From a checkpoint of a small transformer trained on Wikipedia.
Size: 5 heads of 32 (1 for keys and values), vocabulary 8192.
Architecture: rotary positions, biases on query, key and value, tied embeddings.
Training: a variant of Muon for these matrices, 147M tokens, 8997 steps.
MLP neurons of a small language model. Each row is named by its layer, matrix (gate and up: input weights; down: output weights) and neuron, and shows model dimensions 16-143. Each number is 128 + 24 x the weight over its row's rms, rounded and kept within 0 to 255. A neuron's up and down rows have the sign that makes its largest values positive.
Before each neuron's rows, "fires before" lists the tokens most often just after its 100 highest values on Wikipedia text that the model never trained on; "fires on" lists the tokens most often at its 100 highest values on Wikipedia text that the model never trained on.

fires before: "\"", "\n\n", "\n", " I", " The", " His"
fires on: "."
L11.gate421 [116 131 177 148 124 118  95 115 161 123 113 120  68 152 188  96 133  93  96  99 137 145 138 149 143  87 168 168  94 104 103  80 138  73 109 113 137 151  98 108 121 135 150 123 140 112 113 112 120 128 132 111 125 148 148 131 153 125 137 125 130 115 124 172 130 109 137 130 145 135 117  98 129 134 107 144 128 178 132 120 138 144 129 146 134 117 139 139 198 126 159 125 155 162 136 119 158 110 157 102 131 114  94 131 101 108 116 118 120 135 176 132 121 156 128 134 167 102 136 145 181 156 118 130 114 122 123 122]
L11.up421 [126 121  99 156 125 121  87 121 163 135 154 182 140 123 115 130 183 160 142 117  98 122 126 128 129 137  98 113 154 105 125 104  82 101 150 115  98 125 139 128 153 102 136 167 143 123 106 184 138 129 113 128 165 146 136 114 112 106 135 133 152 144 126 109 148 109 120 107 109 111 117 134 164 138 104  97 115 125 134 177 101 176 151  76 134 138 137 106 158 137 200 191 113 125  97  97 150 126 108 117 138 153 171 159 146 156 154 162 148 153 102 159 120 128 135 141 133  96 142 110 179 139 102 141 118 133 135 107]
L11.down421 [104 132 104 128 130 117 138 179 143 121  96 121 139  24 140 162 112 116 105 125 154 153 147  93 126  99 124 158 122 112 125 114 135 139 131 161 153 141 140  93 140 145 131 104 130 121 113 123 133 118 138 143 117 139 100 119 123 147 121 129  94 123 169 125 117  99 142 112 163 133 140 109 100 120 101 119 169 147 110  99 105  77  99 136 121 143 152 127  99 121  92  84 135 124  98 133 130 127 105 133 111 167 127 101 107  80  73 109 117  94  92 115 124 104  83  94 173 144 124 137  93 107 101  71 156 155 122  96]

fires before: " 1", " 0", " 2", " 4", " 3"
fires on: " |", "=", " res", ":", "|"
L11.gate114 [152 127  92 119 155 104 123 108 157 130 114 132 124 119 113 122 140  94  68 133  98 142 105 126 131 138 135  99 128 126 151 104  85 160 154 188 137 222 148 114 128 139  78 147 145 140 123 119 131 109 105 110 161 145 153 146 161 127 103 120  98 151 151 141  97 113 115 111 109 102 155 112 114 116 123 112 119  80 137  84  78 148 122 120 106 147 127 139 146 123 112 130 109 100 111 124 147 129 146 154 141 161 103 127 120  94  93 135 103 110 125 152 131  92 102 103 114 109 126 118 112 102 124 123  88  99 145  95]
L11.up114 [110 135 130 164 111 124 136 106 151 122  66 118 162 179 131  91  97 111 118 114  65 144 116 141 139 103 158 130 119 175 163 137 114 143 120 168 130 213 157  94 113 124 110 144 147 160 139 152 120 141  71 136 105 135 127 155 145 133 106 149 158 123 118 157 122 120 184 153 141  93 131 136 135 131 127 136  84 122 142 117 140  85 126 127 100 113 113 115 138 112 116 124 120 102 134 138 139 126 166 167 112 164 138 107 156 121 104 106  88 131  98  94 164 136 145 112 104 127 158 131 131 115 115 155 133 136 145 122]
L11.down114 [122 135  87 135 109 133 112 135 133 121 124 102 116 199 137 124 122 112 109 133 169 128 126 105 138  93 114 121 135 135 124  84  94 138 135 120  87 213 126 113 119 115  99 137 140 126 138 173 122  98 134 107 174 149 139 119 124  82 120 163 112 139  83 125  98 132  73 120 122 159 130  94 121 149 158 108 133 136 115 140 115 118 106 142 115 150 116 149 127 127 144 124 144 163 108 152 134 133 114  84 140 151 125  26 165 117 115 116 138 148 126  86  96 132 136 144 104 132 109 140 142 127 131 106 133  96 133  96]

fires before: "s", "=", "t"
fires on: "'", "\n\n"
L6.gate132 [ 95 113 106 112 124 117 102 120 154 128 138 154 154 104 120 126  79 129 150 114 123 123  94 157 177 126 122 116 109 102 106 178 101 124  97 130 107 124 128  78  99 132 139 133 149 176 105 160 107 140 182 173 146 166 128 136 115 113 106 121 120 158 113 143 166 140 154 144 133  93 122 156 168  97 131 105 131 133 166 138 137 132 142 139 162 116 126 121 144  98  70  90 135 135 125 169 100 142 105 165 147 170 163 123 105 132 142  81 126 164  83 166 144 148 140 128 131 155 149 114 142 118 117 151 133 145 138  94]
L6.up132 [167 122 122  93 121 135 134  82 125 127 105 113 134 143 118 158 130 124 102 124  88 116 154 158 162 119 130 140 107 137 108  97 107 108 140 138 125 119 139 132  82 123  79 152 134 134 214 188 131 152 145 146 137 124 101 124 129 151 104 106 160 157 129 122 110 157 127 148 102 116 124 171 175 113 118 128 182 101 129 140 135 127 128 118 157 114 169 123 159 127 107 146 128 153 124 139 110 129  47  97  82 157 119 103 127 132 117 142 135 110 104 120 109 131 155 137 144 146 144  90 132 118 123 147 127 172 141 128]
L6.down132 [131 128 104  97 134 150 135 123 126 130 158 133 137 155 153 140 127 154 120 150 140 139 117 131 148  71 123 128 124 161  96 127 114 147 173 117 158  94 113 150 148 158 141 120  64 116 136 121 133 107 125 166 101 108 112 123 109 146 139 135 129 140 150 142 148  92 168 159 125 124 127 122 138 111 125 114 135 110 154 162 129  90 140 127 113 144  76 124 134 103 164 115 121 114 104 103  72 130 113 164 155 138 117 140  91 107 135 137 122  94 128 113 127 129  79 104 151 115 100 117  76 157 144 130 111 142 109 159]

fires before: "=", "The", "In"
fires on: "\n\n"
L6.gate201 [127 128 143 108 114 122  94 102 131 166 145 118 154  98 129 134 115 162 115 109 128 132  98 105  98 125 115 125  79 125 105  87 144 116 138 104 109  97 119  86 149  85 134  88  90 129 137 123 131 164 128 158 127 128 157 166 133  64 109 185 154 107  95 113 115 141  95 145 150 128 187 135 167 118  95 125 129 107 120 122 133 104 130 146 117 145  92 152  95 113 128 112 117 111 123 140 157 108  83 166 132 159 143 129 105 119 184 151 146 152 124 142 176  94 166 138 155 108 125 136 124 132 165 159 108 118 125 134]
L6.up201 [135  81 127 154 117 122 169 102 165  81 131 160 178 163 150 102 144 131 111 160 112 112  99  51 119 162  95 119  76 149 123  90  97 120 127 116 133 140 137 147 118 105 143 120 126 166 105 142 158 138 133 169 158 127 119 133  94  99 150 138 122 162 160 123 116  91 112 137 110 120  91 121 166 132 117 114 144 161 133 116 146 153 118 108 109 153 122 133 177 127 134 163  97 129 154 131 126 109 147 104 145  98  99  98 151  87 140 165 162 118 154 130 132 158 153 124 131 101 100 124 172 143 143 109 138 124 123 153]
L6.down201 [149 123 104 168 126 158 155 109 114 121 183 163  83 163 141 109 139 143 104 143 101 117 131 106 163 120 140 127 139 135 171 102 145 147 102 160 125 141 130 119 117 127 104 134 116 129 116 156 151 136 105 120 120 135 120 107  67 124  91 123 137 156 184 132 115 110 133 115 128  90 103 131 161 126 142 142 111 133 120 123 114 140 167 131 107 105 152 141 171 104 110 133 150 148 136 121 143 134 121 150 149 171 132 195  56 124  90 142 124 117 139 124 150 131 108 107 120 135 154 104 123 133 129 127 141 123 127 183]

fires before: "=", "On", "In", "He"
fires on: "\n\n", "\n", ",", "."
L6.gate19 [145 137 136 115 175 171 109 149 117  96 110 176 133  93 117 106 147 120 101 147 100  81  93 115 153 140 139 122 131  99 113 140 124 167 130 118 121 100 106 162 114 136 131 110 159 144 131 129  82  80 107 103 107 145 119 135 102 129  97 149 158 140 138  82 140  95 146 145 136 137 110  71 137 134 112 122 152 114 140 169 134 181 112 144 136  76 141 113 149 152 138 123 152 140  89 156 166 151 111 155 148 166 118 136 145 133 140 115 120 152 144 163 105 155 110 149 101 145 129  99 113 134 132 179 115 140 130 150]
L6.up19 [124 116 114 146 130 167 166 101 150 140 141 158 166 157 166  92 153 109 133 125 184 121 102 132 128 147 118 130 141 126 100  69 114 111 124 131 145  89  97 143 134  93 150 131 128  98 157 158 148 127 115 133 141 150 152 134 144 119  84 119  94 114 112 163 105 108 140 152 157 113  96 139 149 113 135 128  77 165  90 140 136 154 141 117 128  69 119 118 123 164 113 177 104  97 151 156  99 143 134 114  90 130 178 116  89 141 126 133 140 154  99 122 117 139 126 135 156 162 161  95 108  83  93 110 123 121 109 118]
L6.down19 [155 154 161 121 116 117 192  98 122 162 151 153 138 173 103 149  96 169 135 156 130 111 120 132 130 118 106 128 181 131  77 168 122 118 111 144 103 119 133  94 134 107 127 111 151 124 115 135 146 126 164 111 154 117 109  98  87 143 132  68 101 127 129 120 117 137 142 162 110 153 115  94 125 157 115 126 142 101 138 123 121 124 142 110 130 152 133 137 135  88 113 152 131 133 134 130 145 137 105 117 147 144 107 153 121 141 142 106 130 128 156 158 139 172  71 192 128 137 127  96 129  80  94 154 109 132 104 128]

fires before: "s"
fires on: "'", ","
L8.gate205 [ 78 124 115 137 127 155 101 116 118 127 122 141 148  86 131 113 177 167 152 121 164 140  70 180 119  67 117 132 120 157 146 165  89 135 132 126 143 108 124 133 115 117 149 109 130 146 168 127 142 115 134 110 133 130 145 149 132 121 123 143 102 122 104 109 121 152 155 110  91  95 135  94 134 153 104 141 153 109 170 132 137 150  73 148 131 140  90 136  89 109  75 155 116 168 103  98 149  94 104 124 129 133 127 135 142 114 131 157 107 158 110 181 129 172 169 134 136 166 129 150 151 102 130 175 124 128 149 117]
L8.up205 [108 155 104 147 127 124 130 125 119 184 151 134 132 128 128 149  88 140 151 124 164 100 100 112 129  95 117  66 120 110 125 167  83 155 124 134 124 120 131  88  70 100  74 103 133 150 146 153 112 102 155 124 176 117 119 108 119 123 114 147 147 112 127 160 112 116  98 145 122 118 122 110 176 133 129 113  91 103 147 134 119 134 134 131  91 103 131 140 139 122 126 121 132 136 113 154 111 141  73  87 151 154 115 129 109  81 131 134 114 136  93 141 104 157 152 119 135 135 112  74 177 153 100 101 128 115 169 130]
L8.down205 [159 150 135 120 112 118 152 101 126 106 123 182 123 178 111 138 161 129 149 204 129 140 158 108 135 115 105 136 134 115 135 156 150 135 125 135 126 127 107 112 128 156 101 103 115 131 119 145 160 132 103 120 130 136 138 145 116 128 149  50 141 146 132 145 149 189 114 143 119 170 120 126 142 132 114 120 140 152  81 128 150 114 165 145 121 132 104 108 113 155  95 103 123 113 137  67 138 121  99 103 100 134 123 140 110 126 190 126 165 103 139 157 131 132 163 145 136 116  98 141 131 128 163 101 137 150 148 121]

fires before: "\n", "  ", "\n\n"
fires on: " |", ".", "|", "1"
L10.gate259 [113 114 102 153 157 113 181 147 145 116 129 151 166 183 152 110 111 142 109  90 117 156 156 144 128 138 139 101 173  93  99 138 132 133 119  97 161 156 146 150 107  85 127 109 116 119 113  96 119 115 112 132 104 138 117 125 150 122 134 181 107 167  83 126 109 124 193 122 137 111 135 111 147 144 155 114 119 132 126 126 127 148 167 102 136 174 106 111  93  95 122 140 149 159 136 141 197 142  84  88 140 140 129 126  85 106 128 168 159 152 100 110 112 137 149 142 153 103 133 139 105 134 115 117 161 139 137 119]
L10.up259 [ 88 136 114 143 137 129 117 133 135 144 121 109 155 118 140  76 138 136 112 129 162 144 144 112 111 164 150 124 154 130 113 119 144 123  94  82 171 153 121  95 121 127 109 150 113  92 120 125 104  68 101 145 147 171 152 116  99  99  69 107 130 164 134 116 147 167 136 127 123 125 134 101 153 121 133 130 113 134 115 139 145 114  87 138 123 152 131  61 136 100 133 144 111 128 135  94 157 141 115 103 135 101 111  98 140 121 119 134 160 126 150 111 124 106 193 107 175 145 169 135 146 146 111 121 174 114 115 105]
L10.down259 [154 134 162 111 138 108 114 101 160 108 110  98 126 187 105 170 117 125 138 149 138 102 106 132 138 132 141 135 112 144 135  71 137 123 133 110  98 106  92 136 127 155 112 118 158  84 106 151 124 117 135 140 102 130 127 146  95 143 120 103 117 117 168 122 109 114 152 121 132 130 157 101 109 129 104  89 135  91 121 157 138  97 118 121 139  94 147 167 126 149 130 135 114 166 119 131 104 144 136 121 123 110 125  74 157 127 162 110 121 133 128 141 114 112  92  99 101 129 167 110 137 137 133 138 139 124  98 112]

fires before: " a", " an", "\n\n", " is", " Japanese"
fires on: " is", ",", " a", " =", " in", " was"
L4.gate94 [113 156 116 117 118 143 147 106 142  66 132  83 132 133 128  98  95 117 124 140 139 136 120 165 117 113 142 152 117 109 156 133 158 110 135 116 118 125 145 172 138  98 131 121  92 144  95  92 134 110 136 163 174 118 145 153 133 151 107 109 127 129 154 126 115 159 148 141 108 133 161  79 119 103 146 196 156 118  94 186 206 106 115  86 106 146 126 144 124 108 154 140 137 146 184 128 126 125 106 147 124 156 169 129 136 138  95 118  87 108 103 128 113 139 114 138 146 127 111 138 150 109 122 150 110 129 127 142]
L4.up94 [134 155 165 161 142 135 146 115  95 120 139  79 121 128 109 118  78 147 131 154 144 137 118 128 132 163 107 160 119 143 114 175 152 131 101 109 111 166 154  78  89 143 131  52 110 127  94 117 134 108 176 125 118 116 145  90 136 145 130 137 164 124 146 175 120 168 165 115 170 130 102 150 131 146 151 142 137  96 121 130 153 100 149 117 103 127 127 160  69  92 149 119 100 121 140 164  95 110 122 150 128 111 137 174 153  97 132 118  95 147 152 120 105 144 134 152 114 113 101 166 133 131 100 156 110 122 125 127]
L4.down94 [ 93 102 141 134 138 150 129 132 139  92 128 149 104 102 139 144 142  90  91 172 124 129 133 118 177 142  87 139 121 155  81  83 113 133 160 127 138 136  88 142 107  99 152 106 138 123 155 157 191 144  89 160  92 143 158 139 173  98 103 135 151 125 113 159 140 127  57 107 116 123 100 135 151 175 116 121 115 133 122  94 146 130 136 133 144 101 102 112  93 128 121  98 127 147 138 166 163  82 117 159 132 122 145  95 107 112 128 135 125 129 144 112 143 181 108 163 117 142 116 155  99 137 132 148 158 143 141 117]

fires before: "=", "|"
fires on: "\n\n", "=", "."
L9.gate297 [119 108 102 146 115 114 154 112  74 123 118 156 160 130 117 116 109 158  76 113 118 125 129 125  88  90 128 110 109 116 173 166 105 125 100 106  91 117 142 107 130 147 142  99 129 126 176 176 161 117 102 112 138 118 125 143 145 105  96 149 112 165 151  95 106 118 116 123 139 145 131 106 156 158 176 148 121 101 158  87 144 160 158 158 151 147 137  83 142 135 145 145 104  76 129 130 113 114 157 108 148  83 142 151 132 168 135 126 176 167 137 116 138 102 134 101 127 159 167 102  90 106 121 188 117 157  97 118]
L9.up297 [115 142 152 153 121 164 152  99 109 104 121 160 105 165 122 132 123 141 140 141 131 134 127 152 124 153 125 118 151 150 117 173  99 146 123 119 160 136  89 100 154 146 104  99 171 122 175 122 202 155 133 133 108 129 131 125 145 118 175 119 112 115 108 136 135 122 168 118 139 112 111  87 122 122 156 147 133  84 129 134 109 163 159 176 127 110 110 206 123 157 138 143 100 151 145 128 113 149 144 112 100 149  99 167 158 107 144 135 114 128 168 147 112 144  98 109 121 153 143 114 152 105 130 117 103 149 112 103]
L9.down297 [105 125  91 125 162 147 146 156 145 120 101 118 125 241 140 109 161  99 176 109 137 129 160 124 171 132 131  98 125 139 139 137 123 162  87 126 112 149 148 148 120  93  98 134 133 127 130  91 120  99 124 135 115 149 104 155 133 122 120  94 108 156 104 125 147 181 144 133 160 173 126 132 134  80 128 135  98 101 140 154 115 137 125 114 123 120 119 200 155 113 118 102 150 122 143  87  93 149 115 154 160 120 138 152 166 132 118 136 127 120 160  91 155 142 146 128 102 129 129 131 126 160 160 146 121 133 114 175]

fires before: "-", "  "
fires on: "-", "|"
L3.gate392 [131 151 131 120 161 122 105 106 172 129  92 138 111 103 150 112 127 120 110 134  90 134 171 111 167 118 101 138 109 103 101  78 103 142 125  89 160 144 105 141 116  98 123  95 125 126 164 122 128 171 133 145 136 147  90 151 104 118  82 114 140 128 140 129 180 118 185 118  97  84 136 127 106 151 115 143 163 111 122  44 110 122 134  97 103 126 169 158 153 163  88 133 153 160 103 140 131 163 141 171 135 165 102 112 146 122 165 128 134 131 136 132 164 154 118 129 101 118 136 155 133 134 124 173 120 140 133 118]
L3.up392 [112 144 146 138 172  93  67 137 159 114 132 122 136 104 172 106 124 168 146 121 138 126 143 103 120  81  98 170 171  85 162  70 105 115  60 113 143 131  86 123  99  86 136 148 115 144 135 138 117 165 128  92 117 154  81 195 112 101 125 137 159  89 115 143 153 147  91 102 122 125 122 153 139 154 112  90 129 102 123 109 111 143 134 113 136 134 121 155 120 148 125 150 108 175 101 140 100 111 120 146 146 156  98 102 146 130 151 119 135 177 152 170 143 128 157  98 124 125 138 107 140 153 132 130 136 153 140 103]
L3.down392 [ 92 143 114 150 116 141  82 122 137 114 168  96 120 118 147 114 113 119 152 141 183 134 153 141 125 155 140 139 154 142 120 134  99  94 122 143 167 138 118 117 106 138 148 191 113 134 165 145 170 119 157 115 107 139 129 148 120 121 117 154 183 101 117 119 129 103 100 146 122 140 129 164 109 153 126 129 131 114 120 133 155 125 133 117 115 137 123 140 198 147  96 175 147 166 118 122 136 185 119 117 114 118 122  65 137 164 132 131 142 133 111 158 130 172 140 144 127  69 127 152 103 120 101 171  96 118 110  81]

fires before: "-", "=", " to", "13", "{"
fires on: "\n", "=", "00", " up"
L6.gate148 [131 145 133  91 131 114 102 106 115  94  92  88 167 106 135 119 111 170 138 146 108 140 156 113 129 134 164 177 122 155 164 120  95  90 124  93 144 131 115 185 113  94 145 144 148 158 156 128  83 113 157 107  99  92 115 137 142 146  82 110 158 134 156 104 120 108 147 103 129  82 135 126 125 140 141 117 136  94 127 113 111  86 115 100 143 146 116 146 129  80 127 131 133 153 116 130 110 134 126 161 120 148 114 153 119 114 103 148  91 119 130 104 136 127 108 100 105 145 168 163 102 117 123 131  77 128 103 168]
L6.up148 [ 92 153 112 136 149 119 138 122 137 140 137 137 144 130 126 105 165 154 126 140 120 154 170 125 109 174 126 133 156  63 140 141  71  86 148 126 120 137 119 122 129 120 106 125 126  68 137 133 127 133 175  91 168 109 105 124 132 116 133  86  83 116 117 129 105 124 131 109 146 127 119 147 147 153 129 134 187  71 139 117 136 103 124  76 136 166 137 119 114 149 106 159 121 110 157 156  84 155 143 145 119 162 127 147  87 127 134 148 121 174  98 130 125  89 124 104 115 104 175 116 151 106 121 114 159 132 163 173]
L6.down148 [113 137 146 143 139 151 132 117  77 120  74 115 136 118 133 169 136 122  96 182 136  96 129 139 165 106  97 146 140 139 126 107 123 104 129 155 127 132  94  87 139 165 114 147 105  99 130 161 169 146 104 122 133 126 138 106 175 148 121  87 150 121  84 135 135  96 115 120 146 184 106 153 107 121 129 101 113 152  98 125 107 145 116 179 122 145 121 150 128 112 150 140 128 139 124 107 105  95 121 128 169 116 118 143  87 149 166 151 126 146 149 143 141 173 144  95 115 156 121 123 110 138 142 123 130 134 151 136]

fires before: "=", "The", "-", "|"
fires on: "\n\n", "=", "\n"
L6.gate259 [113 176 141 136  83 128 113 139  95 144 169 148 115 129 138 143  95 163  84 145 111  93 111 100 113 167 103 127 121 176 117 145 119 160 152  95 161 153  97 106 118 107 137 103 120 105  82 135 139  92 107 130  80 100 179 149 123 110 110 135  64 143 111 101 110 128 108 128 138 142 116  94 159 174 107  99 109 110 108 108 124  91 124 137 138 119  94 162 145 130 111 105 119 132 159 117  88 131 108 112 124 139 130 122 123 191 139 109 147 135 106 135 110  95 132 120 151 130 155 120  88 115 118 145 123 117 123 175]
L6.up259 [135 152 127 123 176 167 102 142 103 117 114 104 148 121 173 155 105 114 125 123 146 168 115 100 118 139 118 148  83 121 116 151  64 130 121  92 146 202 133  96 105 114 124 146 109 104 123 133 109 110 115 158 114 101 133 125 135  69 119 115 134  94 152 145 140 118 150 150 143 182  96 111 132 140 162 135 125  83 121 121 138 146 129  99 129 138 126 170 143  95  74 167 117 155 137 126 109 151 137 150 152 109 132 198 102 122 111 131 112 105 131 111 119 114 143 127 129 104 111  94 106 103 145 128 146 143 165 109]
L6.down259 [143 142 176 136 132 138 151 126 130 131 162 174 148 120 104 125 121 132  86 125 123 144  99 183 154 102 148 105 155 165 123  54 177 158 123 117 125 139 115 116 150 138 106 127 145 135  89  73 144 144 130 141 119 161 156 149 128 133 122 135 102 121 138 110  94 132 113 121 100 139 122 116  94 122 135 112 113 128 130 110  91 128 131 145 141 128 104 105 174 150 156 126 117 122  69 130 118 114 116 114 121 115 131 158 111 135 160 129 161  99 135 160 142 147 129 111 123 184 155 107 163 179 160  96 113 100 123 112]

fires before: "-", "\n"
fires on: "|", "-"
L8.gate362 [109  93 125 187 104 153 101 141 120 111 145 128 144 116 102 120 160 118 162 134 167 149 155 145 117 121 142 152 133 115 145 124 125 165 131 102 133 132 112 150 119  86 149 114 131 165 137 170 146 135 110  99 104 129 116 152 143 105 127 133 114 132 102 160 122 128 117 175 161  69 159 112 161 140  95 121 113 110  96 116 165  89  57 138 140 118 150 101 122 124 141 115 139 146 130 106 152 154 149 151 129 154 155 106  96 131 171 101 138 140 126 119 129 182 125  60 112 135 106 153 151 166 159 175 136 130  97 128]
L8.up362 [128 170 111 163 100 121 111 126 141 136 167 137 181 150 149 143 146 143 160 113 125 178 142 148 109 151 152 153 156 118 117 135  99  79 168 126 105 132  66 124 121 135 149 168 151 155 102 130 126 123 168 115 122  89 125 125 128 120 107 132 143 109 133 151 100 162 143  86 106 138 139 114 139 134 136 132 149 148 126 140 124 131 154 177 127 145 128 176 104 123 136 128  96 131 196 112 117  94  91 131 146 136 121 132 109 146 131 135 135  94 120 119 212 100 110 134 138 132 148 100 143 109 127 181 144 134 117 128]
L8.down362 [136 148 126 128 138  84 110 141 121 132 112 139 158 145 148 146 119 127 150 181 143 163 154 155 133 137 125 114 128 127  95 141 100 111  77 155 134 128 120 133 106 140 124 123 137 147  69 143 139 127  84 109 101 136 149 139 118 168  69 139 150 120 133 129 102 103 164  99 123 121 125 167 124 118 126 101 136 125 134 137 168 144 143 152 146  97 117 177 125 106  64 141 139 148 120 153 131  96 170 112  94 148 129 132 164 153 105 149 165 116 148 112 154 122 107 140 137 153 156 153 154 102 104 117  94 110 169 156]

fires before: "\n", "\n\n", "="
fires on: "=", "\n\n"
L8.gate56 [170 181 112 169 158 150  95 147 126 114 133 138 157 128 170 110 111 102  71 120 123 101 122  91 161 124 147 131 124 147 154 128 132 143 148 121 177 120 135 117 106 120 119 120  90 128 111  94 164 129 116 135 147 119 177 149 152 140 130 125 162 108 122  86 123 157 104 129 162 150 120  98 133 150 153  95 148 116 160 127 155 109 128 136 159 175 133 144 152 104 136 164 106 129 153  97  85 127 128 131 170 143 126 172  91 144 151 105 155 100 145 174  99 149  73 109 147 139 118 100 120 114 122 126 113 131 152 118]
L8.up56 [128 137 121 141 150 149 173  61 161 118 134 156  97 107 112  93 107  99 101 117 143 117 127 171  96  97 162 132 150 164 118 189 119 126  95 118 164 142 142 154 125 136 159 129 111 101 103 173 141 122 139 159 133 146 139 127  80 100 159  82 111 151 145 164 140 107 169 103 106 110  93 139 148 140 143 142 155 112 123 112 136 122 127 166 142 118 155 116 109 107 150 128 106 125 108  99 123 121 121 158 107 157 146 147 155 153 115 147 145 103 122 152 156 150 154  93 106 157 180 145 133 135 128 121 148 150 133 139]
L8.down56 [100 120 168 159 112 120 127 124 129 151 106 122 113 168 115 156 104 151 117 115 120  82  94 107 130 157 124 118 120 138  61 178 101 179 121 137 132 120 113  73 105 149 134 128 117 131 106 129 122 149 105  95 119  83 115  91 120 149 123 114  99 171 135 125 126 123 174 139 164 134 130 140 144 139 139 154 131 142 121 153 125 102 101 126  84 125 132 132 134 125 114 135 105  88  90 102 103 131 132 129 113 143 101 111 204 153 185 130 124 121 145 106 106  89 104 169 106 183 148 160 119 142 120 130  99 147  90 119]

fires before: "\n", "  ", " 0", "-"
fires on: " |", "|", "-"
L9.gate363 [129 117 103 155 113 138 121 112 174 118 112 147 150  90 134 127 121 166 105  97 130 172 160 179 130 105 103 142  67 146  87 106 107 136 129 113 168 167 151 199 123 118 166 124 180 132  98 107 127 124 133  87  93 118 125 119 114 124 125 152 140 147 107 113 143 149 109 146 128 124 144 148 146 103 107 114 115 142 131  97 129 173 117 123 146 122 115 153  96 125 135 125 120 132 127 112 156 154 176  86 158 111 130 112 119 130 112 130 136 106 120 171 124 117 135 133 128 131  88 160  77 106 105 162  83 106 138 142]
L9.up363 [113 185 114 123 142 136 112 171  83 120 129 130 157 110 126  99 117 152 122 178 145 141 138 101 109 132 143 168 129 120 129  80 149  74 129 119 161 195 124 117 117 115 103 186 131 135 130 122 157 142 134 102 121 141 128 179  95 121 144 166 143 132 160 155 151 130 125 137 159 155 157 118  99 156  84 121 131 150 120 129 118 116 108 101 182 128 130 103 117 141 120 108 101 121  95 120 108 138 128  87 158  89 144 120 108 104 125 156  97 126 118 117 159 171 103 152 125 123 105 128 155 144 148 174 118 138 126  91]
L9.down363 [134 108 132 158 107 115 166 132 169 131 129 126 123 185 102 123 119 127 133 105 130  90 126 125  91 130  92 127 118 149  88 132 149 141 103 136 134 130 137 107  86 152 105 111 137 130  94 144 104  88 127 140 131 115 139 134 162 120 136 149 123 144 128 104 120 122 160 136  85 130  77 122 139 135 106 113 111  84 137 145 126 131 149 105 127 134 122 103 147  98 149 136 122 178 126 151 151 164 160 137 112  99 115  14 144 150 134 103 136 142 165 157 145 170 169 112 102 141 110 151 150 107 140 140 117 155 139 102]

fires before: "\n\n", " The", " I", " He", " In"
fires on: "."
L9.gate141 [131 114 119 110 132  82 139 109 162 154 135 101 112 131 123 123 137 118 128 149 149 104 107 151 155 121 118 114 107 105 123  67 113 135 141 105 157  64  84 106 137 124 125 112 104 132  91 117 155 170 114 116 135 122 118 120  82 102 159  56 117 134 123 139 142 121 146 113 119 149 125 137 108 149 143 137 139 142 142 111 119 141 105 128 156 136 101 202 109  93 165 134 104  98 116 144 152 165 117  75  96 116 124 203 109 173 184 159 138 138 130  94 124 132 143 165 113 132 121 161  97 113 147 121 127 119 119 143]
L9.up141 [131 145 117 142 129 124 148 157 181 125 139 165 184 164 141 108 125 149 119 148 138  87 116  99 146 153 107 106  91 117 117 133  94 162 116 140 163 104  89 140 123  94 127 132 137 114 176 152 172 139  97 104 133 147 142 134 148 107 108 109 157 140  97 102 108 150 131 114 129  75 122 109 136 160 165 142 147 165 161 145 126 124 146 112 107 104 156 131 103 181 116 164 174 140 129 107 109 110 131 110 104 147 163 173 173 123 157 158 136 100 114 167  90 135 128 142 101 145 153 144 153 145 129 114 195  94 145 154]
L9.down141 [144 112 121 103 106  67 106 112 137 149  99 142 131 162 150 122 136 128 169 154 147 116 116 138 134 138  82 128 150 124  95 113  85 127 118 130 108 102  78 138 161 135 139  93 121 128 140  99 171  89 147  81 122 159 151 148 100 134 115 131  89  96 132 162 126 143 114 102 165 128 125 103  95 123  95 125 137 128  78 116 146 174 127 154 130 139 136 142 152 127 139 151  56 152 105 119 116 132  88 115 125 121  79 165 128 163 135 124 126 103 161 103 108 149 115 159 133 116 119 141 105 142 114 118 101 124 128 122]